MLP neurons of a small language model. Each row is named by its layer, matrix (up: input weights) and neuron, and shows model dimensions 368-623. Each number is 500 + 40 x the weight over its row's rms, rounded and kept within 0 to 999. Numbers have three digits each.
After each neuron's rows, "fires in" lists the words (lower case) most often at its 100 highest values on Wikipedia text that the model never trained on.

L3.up2247:491450503531571495496543471507516487426412535481554537556459546499490519503507504451571515466505512554481467504493484469550464496500466490459488480540492521480528561531489526564408513508555547502497502489538485480462501474506485544487488528532483463472485530454501410455515546501521459492487550511456543500504525484476522556464455467552566530562476469517517535507465533472456478564532497418465524514510504553540523439538452523425537480592454592490464489464548464570493462462491499542492547552518491440575453516505482594477423553499584485562461569485455537455492470509529483463490476509506509465502467601479520468416434445508460528421514501556485431491481553494460530482473465482452433505511523499473513509477476531522479510493501444498469515464475471510509446476462503
fires in: "did", "where", "do", "does", "though", "followed"

L3.up1224:537538422458477550449559533517488465507530518501457501505507491490549568537466485491579513534489513445559488428486476590499445528504499490445517466543506470516527530488537535463561521506509576430512439489515531516476405515530516484517512502443490525437531544521564394547493446532520487536490451461466491453427488477462515515519464558523497488552478410473525447522453441467467517465471576465485529566489467522530528453505456465549549465502490507514541458500515401499526537517501507427519475509522502453512544522472533500463482582510525532522493438497512464523625461561529513516515479547535480479540495535523499445465498528456537496464544511463458556446539575519523527527522501518469508519478519400515528524473541523444451486487482468519537564550463426469569526515534475
fires in: "there", "america", "india", "france", "available"

L3.up2911:559443471468507537540519507508459466501475450471478550564488514522494478521474506484450479503423544459476511539460476532587480566508541537433485530466502458523529530519513508562618455497522515503490470533531544509512526488498490455490509567517482473538476509536537437483564483421543553519554499505567465518490459504459497523479482552468553503537538518422453579493470571448483571501467441536420454483436570565439489522505506492477487477474547529510502495462459486490528543424508428444447438537489501574499509530529479453503480444483486500471551504522406541423465507543530567570483516565464573524440513466513561498480535436516437463532494479455462469490527465537498500543455488466463451552506522471559506553463567569535470490546445489487489487485496418482504478479488500
fires in: "time", "that", "as", "role", "what", "santa"

L3.up389:480473505486568484521555562474516501487497477492551483494425437530468592496561510505516479547391606501470459480509557477482515506464461420481522480525523535453513559551490447526470463468508478483501549511489562459502428513498412535453573531501521426516558495487498521492458570455497470479468525517472541501512443518477549464474455565466515483558471568536464514398491511521564459504496419565492526501458498511460523531509546445464526521559482425516533500434535470501518546559453633527549490548457481528533509486489440481452480481448505524506493522498479565475533501518544518437543503527517606454570472452508552454480482462462535522469555511553467532482534514512549495413551437483479523498481449509501425543445479465511471488491486478550519531504554505527473521546481536
fires in: "life", "born", "education", "career"

L3.up737:481515497567514490559486497493462503453461554490612501494497492505559485507464526508440453407500496542587452544483524527511478520480540463508537599545477513491493519563448524509564524514483452504490483516457539441491457487465526580491487536448474446483445583582492519530493549545485468544475473539499540538548468487500500540555451535470523482396465462456447503450445564521494507546566490584413431462454470557521424460497512549496466468478503506565467502491489501514507496497445513519518510511413495533513544493422425552495514459602530549548471531543463469537490552529563503432542495486542544431450543533536575482526476523512456471510526460567521487471491487529536482387560528490462473491571567542549559455475547475471507465492422406499505547486530567475518500560514499
fires in: "born", "early", "as"

L3.up1120:543513514456467498512565483503520452551546489442578448500460587556452484540553505453524437539552561575546544508503536552501559475501515530470551484464507454461508516427514515508550500562497509521570478453554483494541473467525443477428493530477533502493520476479591487543456503473527458553478447460474477469586474487478515531517495500427508410517559504483489491539474453506513470507474499514441458442508520566497466501562543476497500477498516440506517522444454537539534545436478497518465468488473521481435523424474514425526451458478532550502545507517490454458477482493487453480499479501478460495501487464466459433543544513563536474505513474473435427556537577445424498494499539486529531491536515494508494477547537533488519548477476544546474452532453510498499469503501571
fires in: "the", "that", "through", "because", "who", "by"

L3.up332:524524480469532539480472532489486535496476429465495506593491499411402539520526538530501447482529572546535487573552465465485517521518478502513536517512491485489509523452483478413557421575460505481524575406414514511529507544542568475557472560539509541449479445439591479540511460580509455542496502512478490471455451556515480487475560523538454443479510468501590436508521461440505449511553504491443556386520495497525488403490524518484433550589525467544532485491511482489534520506544498496534505524484461505507484457557481440528470498473490531527523375462547529480487500496469505459550544476530474552513490416553501522507457521516489444471504505528593506450512509468495508469494499476521494487522546519499434454574525483557544424569400502481504490526475409489547530524519447
fires in: "team", "band", "group", "meeting", "met"

L3.up2562:579556497549487470405563575478539482433486528512492514524488582463446464526453537554506514522555596524499533548514480468500496495496509490480511489515595459572509494513503496477517441495517445508495468522434464535563494495419495485447492512566476539490494500533499466543523458542546519543443507546503417537470536486468450501546431502525487501429430516462579521484473509444467425557472500501470453516470519522484494431547469452553442546529509536497507528521490466445483508505568507451570483464484524546489518521534497448525485496505503513416506432424544546484518512536425532560451542528510561516539456515482553514578502472472492481544491475506470453524528516506417516507508523526591437424590519490567518494443460461475404542521500598474419557495478558419435480521506476
fires in: "years", "days", "year", "weeks", "hours"

L3.up247:504448501524480531528506600481486588480600516474589465540472520414483481563533533560483561549540550541576468454482531478461455472464483552490555485451497479549587573552504482522457525471541550544542471535487436511518472481511502513530509532467450538536428471480500445520460441531500529520504522522479450551502504527497508574429441513486491488496493571495459510527475586556510483472524463489532449440543495558464570462514479427522473411511453491510477523481490503502500476450484483468477521495447463472503494511397513555420554527518475499468522447484473542445458500458445496510533562472550496526555494537511485525504453514560481553454495563551421540543501458469484469412498572496587515405492492542486550539507561450569495526530451515446508456469470500528533513538475498
fires in: "played", "did", "does", "play"

L3.up258:507501487574458405458478500451447541576505513470479508496522451480559474593509560527537474446466511527522514515489502497530529527530434517510539511516517522520480502463489519508519531485538459558466503510480532423492480496594445488443484503510560455481566473463485521447439493522472554490405500431488560499441489521529458463505457477527488533588497425443472451575530505483468516511419481490437490507431497495487485464446514515494553437513567544539530539496496616520551542520513499497565442513512487441466473471441493522558459468501459506579469472491538518512471524494449479518492520507485545483447470491471512463484545456564478489490508491455482455492503489515470486466456422471594582483465487528510478528505520478503485503471510484482537584520542497521478573431505483
fires in: "that", "being", "with", "announced", "as"

L3.up2161:516506518492465574485567545501476482473522471535537566474507476523533505482499535507531518477524474470476525456512469562476503531493475421494497514621575436511535544486582531480579509535522539453503460529492434465541504518515470478476543580500554500514484525511478451525562547439554474498499510575487527518500485538476519410464490583490501522508502530538452543465543518482478434453486523473486553461555476460566502521563490537440488436490533497511520486529483477448559503426503532486495468505474425480505542507514540419513497481477575508473524484505433489523448518519512534477524570457553538427520420474528457501381506511516549481493472508405518584515433505482508458566532499482496524489532544515457483447449467584539508519486523508418500469501527519545582492539611551
fires in: "united", "born", "history"

L3.up21:465461491515488534501511550491485400515605566514535554515535443595544546513421512507467492521534488533469483485541552491544505486641423469501510516471469460458534511565585453469521529504483480470547486531503473571499522444459471493497496486467499546487495506554512510535448573453483495541550509541568525499498481555431460517472512579424437534432455491498420528367508463457515489512500484462498481547474448416507520464488456491490495446405490480500424494468525516440470560490489510546458523483419459474498549466499466488434494513510501550474543532485567402498457518541502573475505481495570447596450511565475491489497552539498520443432466506513497498535493525521489577514488515589459460598533475503506474563545520485525461488515455434530503538486481491559477567540549507
fires in: "this", "these", "own"

L3.up626:420501526560485467469529459516454525496510448491500579491521489545514406467491491555430550556421506534525497570565527456570514505561520451514443508500459470534510502541451533520516442517461478508541488518430481457478555432581470551443486474532510508480513499549565497480431409475490412510503501496489509560402479481447447505515413527468502477512462498503495457478539461468512511484477535529468491449511497515531522473475545431511488522446452536486468521492534497531502495552541494458503424582470528468526476443533537474541450513551526562476452527427494485490542502486557508426500568531535496448501419488525574503521477573520515467454461501522451480517537470588478498519513498468513452486436495546476578500500507620435506497442524560438465511485495599477449490478500454
fires in: "new", "of", "that", "no", "two", "all"

L3.up166:510506444447538566486545482508510503529508459417462507503568525539550561576500539513502413528517482487500458519546453435496484502518500527459544492498509508546474426502531493459452402534491517442475548526449488501467480526540545506443564493515502477512503516508456536441531483494504506422441540471464517585477483519519549487477513497514487530470558520485498512526479409541495547544496520559484522470544425461486476504403461545469480491386532567466449521430503532489471510532516508531469481554417523465481457484508477467393545480568424490518525527475526527460515482509485461527546486478573469570458605480446532427482529456543479494436471552501544521439488474460504607431429473538504523494486531534578463498538550459454537497555511560473456548493508496477499519457542575
fires in: "that", "would", "which", "who"

L3.up135:509461491495479528533557528515466511479476474507471531508554524493476496533458556532531554517496524478579499534420497542443484485482507522533471532475524498479535482407482446525553400521515547441508487551447507473505502485551590545524523503563526473560486569487496518463445484530514476497448563471519453512448513503491474573498529528569446540512514490535470513471651436463528528481476515510447415480482493466560541401511568493534470488526480488504448522512542530529526530563535508444531488495518447430472506476511580434522514449458460544432510488504450463526492536566520532468508406472501523546504433537571512488568456450496497524481444504519597504500497463518477507468460436471513505479537504521540553489418519439454501491554448491399536523523494458491494484519500511
fires in: "who", "born", "website", "which", "com", "oclc"

L3.up982:527520491453502553482528476402449501478472590481570495511505449500491510523572489513543506471510561516526511512522497550479498505503542576446495504485491491441474483518437457509496501431498483539515553468545499498520534488505427534508465545476536445507520523569469425466508536476523448497549508526444439545528497451508482449423467501495588454488508452479426596506553508446483481416499500483473496470528437463551513459511562491514483496489459409480500461452510478447462459513537510512567459482444587491483513539528431485524532491460559473525552436484497532531419479514412502525468481491454530544498517520555484522501537484511507479531507467477448543451497488500509564499554524475460619446422442458447512486546483479584582482478570513509527535560507509561557503434501501
fires in: "that", "by", "off", "rio", "same"

L3.up2073:521620511455502507432569535415507519473503514464512530488577498529478454521392463600538477504455508516542507511485479549442466450520508526488506465519554545487514466497509538501524486478350480490495503497396509527507521460550438452500412522548455488483430421528476553414463533543457521492481510458448496466486491525437536457430460415457468532461522471524469463477506536456544518555532506480502447488553518497525507518472544541524472481564531458514423534481512536396524500488512491429516461481385555454518511505545432604486491479483499501533487548446510476556496486520485526547491471525512454504530484478476569441508575513499507478511451548466504488454497484475496552506477490541486547502482529487596497472506543496478493558515530505479509517371482514516532595482560505
fires in: "all", "alloy"

L3.up1956:506471479557443436486501489498481540525426474504485549512485503521488510436555518529546567515561455518460533557533517547508501473453473516499521480513530491618413428511516517447487432491483474374485481491549526520462563458504504465482518459532517512430482551497522487525479456550503499494423529502446456499478557551463464498525495557474465488520470512495521499456504531466554503461500557460495543535428538478498476557456495431543472478575527480507499484424525505514473601457526487518452570526461587410570508457499448507480527448462500534453458401506488480522551470471523414488516549547483501556473412523440524489478523518492451499576421469542478457536482460491453468471435478545509494495508485385490545480491530477473513555515494518469493545489525521533471558398449434
fires in: "although", "and", "however", "though", "with"

L3.up45:518461464533473418526528522528503581498544560470449605515505563454542426471502512547472483447392490486486544576434537482515490541408497491538485527498468526446511446498558479458479496503559503458534527488479516472522468424466541506503476482513505513512442451496568510388506476463537559562474493568533512465529462484563494452483453525529451562493443432554416537444477498507476546562493543486477452518472487493544507506533514499462443509529476511506459453528449621628572503483464518528446506496602494484471475444525518466458494459526518480414516506537453508482527479503515456538534530552451468469462517562485568553457512510502474544497458421507538451486469510481543494472560521452591492464501538500480583493512428479466477471477445510547507520537526537525507510513535482
fires in: "by", "two", "early", "in"